From a checkpoint of a small transformer trained on Wikipedia: biases.
MLP neurons of a small language model. Each row is named by its layer, matrix (up: input weights; down: output weights) and neuron, and shows model dimensions 32-95. Each number is 128 + 32 x the weight over its row's rms, rounded and kept within 0 to 255.
After each neuron's rows is what it responds to, as a language model described it from the Wikipedia text at the highest values.

L4.up327 [129 212 217 201  64 152 143 128 106 213 130 136 166  81 100 132  89 160  97 141 123  94 129 144 105 137 137 108 143 109 122 128 132 145 127 143 125 132 128  60  53  88 149 154  66 148 131 145 120  84 114 110 163 110  49 156 142  86 130 133 159 125  50 168]
L4.down327 [122 179 141 123 146 114 149 153 155 115 138 104  98 151 134 189 110  65 166 141  91 207 135 124  93 102 177 142 152 153 119 143  85 106 145 149 123 172 134 107 117 105 113 161 180 135  77 102 147 114 112 138 145 125 116  55 131 162 145 184 125 182 136  90]
Description: Inside multi-word proper names

L2.up241 [106 180 159  90  66 110 112  93 163 200  95 132 125  97 226 137 111 149 113 148 166 148 138 128  98 123 123 123 117 144  90 144 125  63  85 118 106 138 134 150 100 164 141 144 120 114 121 121 146 150 106 158 107 117 121 109 169 135 146  80 123 176  97 106]
L2.down241 [110 185 126  91 113 182 124 107  57 126 103 135 110 169 154 124  81  93 107 158 100 147 176 168 128 112 178 119 115 145 142 186 108 115 165 113 104 139 143 181 124 150 132 148 150 154  88 118 160  72 124 188  81 101  97 122 127 113 173 141  60 207 110 110]
Description: Year century prefix

L4.up452 [124  98 124 168 173  92 147 149  88 118 128  72 117  88 155 114 137 117 165 198 154 127  95 107 150 106 165 113 182  92  97 204 112 167 110 179 169 108 124 103 138  72 205 141  98 159 130 168 128 141 134 218  87  53 136 139 184 114 137  98 121 147 122 114]
L4.down452 [163  94 107  94 130  96 107 145  63 187 118 149 176  81 136 175 141 126 167 198 104  54 132 140 107 105  78 106 100 143 165 127 198 216  89  96 196 177  99 171  80  88 125 137 123 122 145 176 136 191 118 151 147 112 155 147  96 107 143 111 116 107  85 148]
Description: Forms of "be"

L2.up373 [155 126 151 140 134 120 158 111 158  72 146 131 119 114 153 104 145 158 170 142  75 137 112 118  71 132 120 128  68 150 109 127 104 116 128 143 118  88  78 128 176 163 142 112 121 192 152 195 162 118 130 132  98 151 134 151 127  95 145 185  87 121 120  98]
L2.down373 [185  99 113 127  83  80 109 113 138  85 123 141 124 171  94 116 127 141 136 128  74 148 122 141 127  76 135 139 114 134 134 109 123 123 162 127 144 108 114 108 115 213  88 161 173  81 126 183 202 124 129 125 123 118 165 101 119 150 103 165 118 144 187 125]
Description: Mid-word subword fragments

L2.up361 [ 67 176 153 108  57  96 112 143 147 150 142 145 138  94 154 144 143 124 175 120 119 174 135 129  74 120 106  97 116 117 168 104 131  88 137 122 143 129 153 156 105 143 169 129 183 143 107  96 137 116 104 125 141 106 107  72 153 175 169 121 116 184 124  89]
L2.down361 [116 138 101 102  79  83  78 154 181 138 160 118 136  97 114 120 202  78 162 109 149 173 149  47 137 123 135 133 124 105 104  56 117 127 100  59 131 115  76 142  87 118 146 104 152 178 133 150 109 113 115 107  93  97 145 174  81 158 109 172  98 115 114  95]
Description: Line-ending newlines

L10.up272 [109 131  90 129 147 229 152 134 123 121 134  60 139 123 102 161 207 117 128 141 104 160 146  91  77  40 116 116 135  83  94 137 135 141 133  77 115 110 120  92 147  61 110 173 156 101 141  96  74 121  86  98 149 108 185  95  98 150 157 135 117 158  93  95]
L10.down272 [ 87 115 103  82 145  73 180 116 120 108 102  80 179 153 100 166  84  87  86 141 193  95 155 151  88 158 162 134 136 182  72 138  72 144  98  93 101 115 132 176 125 130 110 213 141 147  63 112 139  90 138 112 166 135 134 113 117 121 142 153 109 234 141 139]
Description: Word-initial single-letter fragments

L10.up153 [121 145 177 170 131 132 110 158 138 130 156  69 117 189 160  80 182 104 167 125  92 123 126 156  98 125 106 129 171 123 136  64 135  28 120 151  91 150 166 101 203 129 168 155 127 115 153 159  92 135  69 121 157 154 132 105 155  67 105 124 100 138 122  75]
L10.down153 [112 106  94 161 166 168  94 153 131 143  93 102 141 140 102 130 102  90 149 122  83 192 143 140  69 157 163 106 124 115 108 165 147 109 173 125 189 157 112 148 162  84 125  98 186 108 175  92 171  90 103 133 121 103 106 135 100 157 109 124 147 158  44  92]
Description: Word-initial fragment tokens

L4.up113 [125  98 160 136 145 114 134 148 125 134 163 181 101 112 172 120 182 148 122 125 177  99 103 112 116 112 141 111 127  89 161 161  67 115 141 130 162 112 150 135 145  90 106 136 137 118 154  99 128 135 129 118  69 128 182 137 102 170 142 159 138 180  86 136]
L4.down113 [214 167 137 102 113 110 152 131  94 121 111 179 119  98 157 155  97 151 118 141  98 131 153 149 142 131 111 126  99 105 101 176 145 138  97 137 130 186 156  62 119 111 156 140  84 161 135 159 127  52 128  67 118 159 164  86 169 156  82 129  90 117 211 133]
Description: Mid-word "c" fragments

L2.up1 [143 203 154  92 119  81 132 161  95  74 149  96 119 117 124  96 146  89 118 112 141 118 130 118 190  98 152 113 140 205  94 140  81 149 101 144 129 127 158 142 175 142  53 146 141 126 123 148 121 143  97 131 114  70 124 120  99 131 132 221  94  95 120 145]
L2.down1 [185 140 109 155 105 116 150  68 120 146 126 189 152 119 115 164 191 123 117 109 121 141 133  66 149 103 132 108 126 147 113 125  93 124  91 126  96 100 167 154 172 142 107 124 146 128 135 154 110 137 122 110 130 124  75  94 117 142 110 142 132 179 103  78]
Description: Table numbers and word fragments

L10.up135 [164 137 155 145 128 113 217 171 133  68  93 164 161 126 112  62 121  83 178 196  79  62 125  82 160 143 122  93 137 147 108 108 103 127  98  32 160  82 111 118  98 116 125 109 107 120 238 117 117 191 124 179 153 127 119  75 160  87 147 136 131 120 101 135]
L10.down135 [178  83  78 127 157 134 108  98 110 178 125 152  71 107 131 101  63 163 117 124 106 128 176 109 108 100 122 160 134 128 104  89 120 125  95 102 110 100 113 139 116 128 142 161 112 136 153  51 141 121 134 102  89  52 131 165 120 185 128  97 126 156  91 170]
Description: Word-start fragment tokens

L2.up51 [162 132 113  80 163 119  94 143 151 145 185  84 150 129 153 124 185  82 170 102 182  86 123 105 142  60 158 164 118 173 142  88 146 125 116  90 131 117 159 143 164  98 130 139 111 111 147 135 148 129 122 117  70  87 129 110 100 138 152 154 107 128  94 101]
L2.down51 [151 145 157 114 166 164 129 147 166 101 153 166 123 153 133 125 139  94 142  80 165 133 105 126  82 130 100 118 131 136 122 144 156 219 140 113 110  99 147 151 147  56  77 159 105 101 177 179 137 154 129  91 101 147  96 158  99 128  62 107 152 128  86  57]
Description: Clause pronouns and mid-word fragments

L4.up376 [105 114 130 147 116 156 165 140 130 122 137 103 123  94 143 139 181 136 130 163  97 131 117 143 124 143 174  92 156  92 143 150 127  78  96  74 174 165 155 192 132  90 129 172 135 159 152 152 142 149 162  86 117  89  90 108 119  96 102 167 115 136 147  81]
L4.down376 [141 153 171  75 182 135  85  62 181 142 103 123 112 202 145 110 138 105 122  89 131 132  73 111 110  85 116 114 160 164 139 138  88 161 147 184 113 123 150 128 198 189 116  85 131 140 142 133 125 129 108  90 118 126 161 172 181 111 116 118 158 179 132 128]
Description: Word-start fragment pieces

L10.up64 [139 125 103 110 115 111 153  44 176 121 123 131 167 120 186  88 133 157 159 134 147 103 128 114 154 100 160 108  96  81 158 146  80  82 117 122 148  94 133 178 160  81  93 144 138 119 143 174 137 149  98 120  71 121 180 134  95  97 110 139 112 139  69 100]
L10.down64 [173 177 160  82  88 150 177 150 129 141 129 187 124 140 129 146 107 189 138 110 148  82 129 143 136 109 138 160 110 128 129 171 154  77 129  67 137  82 205 104 178 179 112 100 126 166 199 151 156 126  87  96 172 123 136 111 124 179  80 160 102  82 136 133]
Description: Verb-expecting slot after subjects

L2.up202 [ 86  85 113 124 159  99 131 120 113 142 134  97  84 179 108 119 210 138 153 152 115  99 110 116 178  89 100 122  93 168 117 124 135 143  94 112 115  93 175 162 189 132 181  97 103 159 186 170 141 171 132 104  41 136 178 157 126 104 112  83 145 133 138  68]
L2.down202 [125  90  50 131 134 145 197 122 139 114 143 104 182 100 123  89 159  94 126 123 110  62 181 139 135 167 140 134 120 101 158 133 192 178  94 112 148 167 152 115 116 101 138 137 184 129 166 126 127 110 134  75 137  85 139 167  83 131  67 211  82 135 114 121]
Description: Linking words before complements

L2.up302 [146 210 133 139  92 187 150 121 136 132 162  96 134 103 144  98 106 118 145 111 125 114 136 115  97 137 134 129 152 174 172 196 118 131 165 103 115 114 121  99  86  94 139 136 107 107 114 100  85 126  48 117  96 168 138 107  77 186 122 105 110 135 100 152]
L2.down302 [176 165 121 124 163 157 162 103 170 108 136  97 116 135 112 140 207 142 103 159 141 166 149 165 145  59 102 147 123 132 159 133 142 148 125 150 112 141  97  77 185 171 121 138 102 101 178 150 106 133 139  85 123 149 127  92 161 168 103 178 100  94 163  76]
Description: Relative who and table cells

L4.up450 [141 158 201  84 155 173 131  79 145 180 157  75 144 136 187  99 140 133 130 148 130  78 100 155 116 146 128 130 137 136 154 183 119  69 142 119 145  85  91 101 154 131 128 190 153  90 142 160 132 147 126 130 142 142  94  81  92 118 138 128 139 143 148 101]
L4.down450 [111 152 119 100 164 103  95 127 121 154  98 191 140 157 125 211 152 166 134  40 163 154  87 128 146 101 111  97 105 205 153 106 163 109  99 170 138 182 153 101 179  84 128 184  72 100 143 109 142 139  24 126  68 132 135 136 118 144  99 110 131  66 187 155]
Description: Clause-opening connectives

L4.up334 [ 90 130 133 135 122  84  90 121 135 100 144 111 155 101  89 135 139 145 140 144 124 216  97 149 148  97 152 142 117 130 131 115 142 115  98  97 131 151 132 112 142  19 150 122 154 172 144  74 180  63  60 124 126 140  97 151 179 130 152 152 127 107 134  59]
L4.down334 [149 120 132  51 152 154 147 127 124 150  42 147 113 153 120 107 136 133  98 105  97 133 148 109 138 186  81 120 142 112 165 147  95 163 143 176 106  95 168 159 142  88 124 202 100 129 126 199  88 148  98 114 175 109 155 122 100 132 128  69 110  95 138 127]
Description: Post-noun connecting words

L10.up466 [131 207 138 100 117  87  55 144 181 142 106  98 150  68 123 168 154 149 120 180 102 161 106 110 183 157 165 167 113 100 147 159  71 124  47 126 158 109 130 165  98 135 148 137 147 148 118  81 176 131 127 155  95  95 171 174 103 170 135 159 122 144 134  77]
L10.down466 [140 156 143 108 173 180 139 174 102 156 113 160 165  66  88 114 144 121 154 104 160 154  95 137 125 126 149 154 164 104 157 147  82 149 109 111  88 171 170 159 118 139 105 200  94  99  94 120 139 138 106 105 196 132 107  98  97 156  98 139 171 144 137 169]
Description: Structured-line ends

L4.up330 [ 71 128 102 103  88 152 118 115 130 139 139 160 111  97 138 117  58  72 145 152 188 177 144 118 135 120 175 109 115  97 154 102 143 129 105 115 142 112 128 122  76 124 106 141  94 174 132 106 139 138 120 120 115 131 112 138 105  95 246  92 119 132 128 105]
L4.down330 [132 100 159 145 144  64 123 122 157 106  69 174  87  92  80 174 118 166 118 160 130  74 118 187  95 216  94 150 101  72 172 127 112 146 137 139 167 176 124  89 114 143 107 122 158 132 152  70 162 144 107 141 156 131 133  91 186 139 108  47 122 106 138 131]
Description: Name-final word pieces

L2.up388 [148 152 138 140 130 110 146 132 140  38 117 118 125  84 150 106 133 122 129 121  71  97  67 118 114 138 121 154  83 171 126 159  43 135 128  99 121 115 139 113 116 142 127 191 103 156 163 133 114 211  99 180  82 159 152 120 149  64 154 104 145 124  96 102]
L2.down388 [ 78 113 192 117  97  84 133 183 164  87 139 120 179 104 173 136 184 116 109 139 106 146  74 125 143 170 157 108 116 109 146 125  67 121 104 128 158 135 103 160 113  91 131 149  41 196 193 119 134  78  74 172 101 144  93 124  75 182 165  90 169 168 144 170]
Description: Word-completing subword pieces

L10.up418 [144 153 128 101 129 151 158  53 121 117  96 113 128 123 158 107 139 112 155 119  90 117  78 185 148  99 174  88 109 127 200 141 158 126  97 109 116  81 135 128 129 127 148 201 130 117 150 120 168 143 111 152  82 120 114  98  65 123  95 117 107  89  99  83]
L10.down418 [113 127 126  91 137 121 182 142 142 148  99 133  70 136 172 160  97 128 126 112  83 124 124 145 104 179  79  94  92  53 103 138  97 139  97 160 162 113  93  95 146 130 122 101 137 118 147 163 172  87 164 178 107 153 141 151 121 118 104 113 161 115  94 141]
Description: Coordinating conjunctions and additive words

L4.up400 [133 198 159 113 183 150 196 151 117 117 179 115 153  89 167 109 115 135 177 131 218 149 133 161 115 158 149 119 161 112 174 188 130 151 183 118 131 109 170 154 123  80 181 128 132 117 147 174 156  95  85 128 165 123  72  70 120  59 119  60 117 106  87 114]
L4.down400 [111  79 111  72 145 172  83 121  75 145 150 100 149  75 177 135 124 136 158  79 151 146 156  68 130  98 146 134 135 141 128 153 209  90 143 126 144 135 126 114 176 132  95 157 146 110 212  79 136  80  84 111 102  75  92 160  82  74 140  87 153 128 120  86]
Description: Name-start fragments; pronoun it

L10.up354 [144 120 113  85 183 131 177 146 172 120 134  79 132 103 149 115 169 165 154 110 158 141 131 126 106 132 186 118  78 160 144 115 120 112  22 116 160 127 129 124 176 111 140 120 126 205 153 127 118 188 116 189 162 115  87  81 155 119  90 153  99 146 105  98]
L10.down354 [142  90 158 133  98 145 123 121  90  95 146 152 213  88 157 137  64 206 123 111 122 133 130 129 102 126 177 129  82 113 131 136 140 134 112  73 128  88 110 155 199 141  99 206 123  80 146 156  92  54 134  91  50 109  94 111 153 105 134 140 108  66 125 117]
Description: Clause subject before verb

L10.up253 [183 148 124 156  82 136 165 123 198 157 118 140 125 162  84 113  82 227 151 131  75 152  96  73  74 102 118  75 119 135 161 149 104 104  79 128 137 120 155  88 112 144 196 138 147 212  60 169 202 145 100 128 105 160  85 137  87 120 135 102 141 136 117 117]
L10.down253 [180  84  60 115 173 112 169  98 116 112 153 175 167 155 113  89 103 113  97 146 114 168 154 111  75 147 136 127 138 168 103 142 181 143  96 134 127 184 109 182 128 133 174 143 151  91 135 112  67 112 144 184 110 126 205  98 102 131 127 135 109 117 158 169]
Description: Mid-word fragment tokens

L2.up57 [120 116 108  88 148 147 150  49 114 130 161 170 221  60  86 108 119  84 138 183 173 130 103 144 123 157 202 140 108 100 189 140 104 164 196  79 192 132 130 101  65  98 119 122 136 111 151 173 103 113 127 128 142  61 124 156 120 100 157  91  24 167 100 133]
L2.down57 [ 47 113 110 124 122 101 127 117 150  90 106 172 189 161 169 162 108 140 108 155 167  91 134 102 118 146 140 137 128 151 214 110 140 143 141 122 145 142 133 125 114 119 128  56 137  42 124 124 143  68 124 124 152 132 123 126 122  69 118  61 113 170 109 145]
Description: Prepositions and word fragments

L2.up221 [ 37 116 136 124 119 136 136  67 167 127 102 163  89  83 106 140 130 110  84 150 166 170 143 129 136  87 127 143 137  83 152 185  94  94 134 152 146 181  97 150 103 159 136 151 177 172 158 129  91 123 104 194 102 100 153 149 145 156 182  88 126 236 157  89]
L2.down221 [ 97 160 181 139 138  70 164 116 137 118 108 173 164 146  94 186 149 149 154 126 172 165 180  71 104 154 135 118 121  94 137 141  99  99 165  64  83 144 144 128 152 143 173  93 145 155  81  67 129  92 157 128  61 144  73  92 133 166 124 142 128 176 128 103]
Description: Closing brackets, quotes, field labels

L4.up433 [120 163 146  86 111 113 163  82 154 183 151 119 115 143 220 125 121 175 156 189 164  99 104 147 109  97 142 129 129  86 105  97 123 139 101  86 136  73 102 123 159 127 183  97  80 170 150 139 157 113 102 185  76 127 158 118 169 133 150 137 138 139  39 131]
L4.down433 [187 126 104  66 142 152 117  83  63 205  71 169 152  75 153 147 113 125 157 121 125 112 123 122  86  69 154 101 125 103 120 117 129 165 149 122 205 125 143 139 151 197 154 123 131 161 159 120 160 181 120 122 101 116 101 189  74 149  85  83 129 163 133 143]
Description: Adverb and verb suffixes

L2.up382 [106 160 144 114 159 133 183 201 139  88  74 106 133 125 144 106  83 130 139 164 129 129 144 169 155 128 148 147 114  87 138 137 115 120  82 182 146 125 115 161 145  54 191 158 139 173 126  94 136 161 120  92 138 118 100 113 174 140  90 152 176  89 119 108]
L2.down382 [132 119  95 119 174  89 116 130  57 101 135 168 112 166 144 111 145 152 160 140 208 125 172 171 147 139 137 128  89  60 182  85 130  83 161 155 161 156 164 159 117 128 147 147 128 125 108 127 116  93 141  95  42 115 118  95 148 153  92  15 121 122  89 136]
Description: Capitalized phrase-initial words

L10.up337 [159 124  64 118 100 133 171 122 128 193 162 130 127 118 138 154 144 161 103 168 179 159 106 139  90 120 149 137 156 164 129 150 143 140  97 123 144 181 144  80 119  89 148  75  91 152 129  92  96 109  79 111 116 129 156 137 187 137 128  77 112 112 145 116]
L10.down337 [134  91 143 123  60 148 182 176 122 110 121 149 121 157 105  93 135  70 181 118 147  80 159 174 130 136 134 128 148 168 165 131 174 123 133 135 138 125  95 118 147 100  80  83 135 120 160 117 145 145 111 178 124  94 137 160 135 104 115 133 135 164 143 114]
Description: Word-completing subword pieces

L2.up103 [111 173 130  99 128  92  64  83 121 175  81  36 135  98 154 118 158 157 147 161 130  96  81 158 102  53 162 112 155 129 134 141 123 143 103 131 174 100 128 118 113 161 130 114 136 112 203 153 111 121 107 202 157  88 117 134  92 130 127 142 120 115  58 158]
L2.down103 [153 167  92 131 130  68  79 128  72 149 123 135 135 157 120 122 149 167 153 144 109 175  77 122  99 114 165  99 136  94 148 171  63 128  60 104 170 122 126 157 114 191 122 104 142 114 139 141 182 198 102 168 162 183 111 147 152 118 135 103 130 142 132 125]
Description: Adverbs and verb auxiliaries

L4.up263 [183 172  99  99 114 171 141  74 133 101 120 177 229  59 112 151 145 118 104 124 154 127  97 116 114 134 173 136 115 127 166  87 146 119 184  65 165 132 116 127  92 102  78  77 146 113 198 152 118  90 117 235 111 123  91 122 129 136 136 113  81 169 117 140]
L4.down263 [131 100 172  90 134 162  32  65  76 126 117 201 109 131 149 112 123  28 122 136 104 159 157 109 168 131 124 131 185 155  53 118  93 136 131 136  82 120 154  98 162 105  63 111 123 118 108 142 119 159 107 124 121  37 139 142 144 124 153 191 128  70 135 110]
Description: Mid-word fragment tokens

L2.up249 [172 189 149 145  97 155 110  86 144 134 142 120 110  99  88 162  89  49 134 119 100  54 116  90 113  93 132 124 135 115 153 182  83 168 106  43 134 129 148  76  62 102 103 119  83 134 144 145 122  97 159 134 128  56 139 164 131 130 148 104 126 155 137 133]
L2.down249 [155 143 109 122  71 168 134 105 111 170 191 129 137 107  73 140  73 146 109 152 107 106  98 110 111 214 138 108  85 123 205 126 155 130 150  88 166 162 115 146 147 151 169 106 130 135  43 106  97  67 130 173 144 152 136 157 231 148  82 160 173 145  90 156]
Description: Table and stats fragments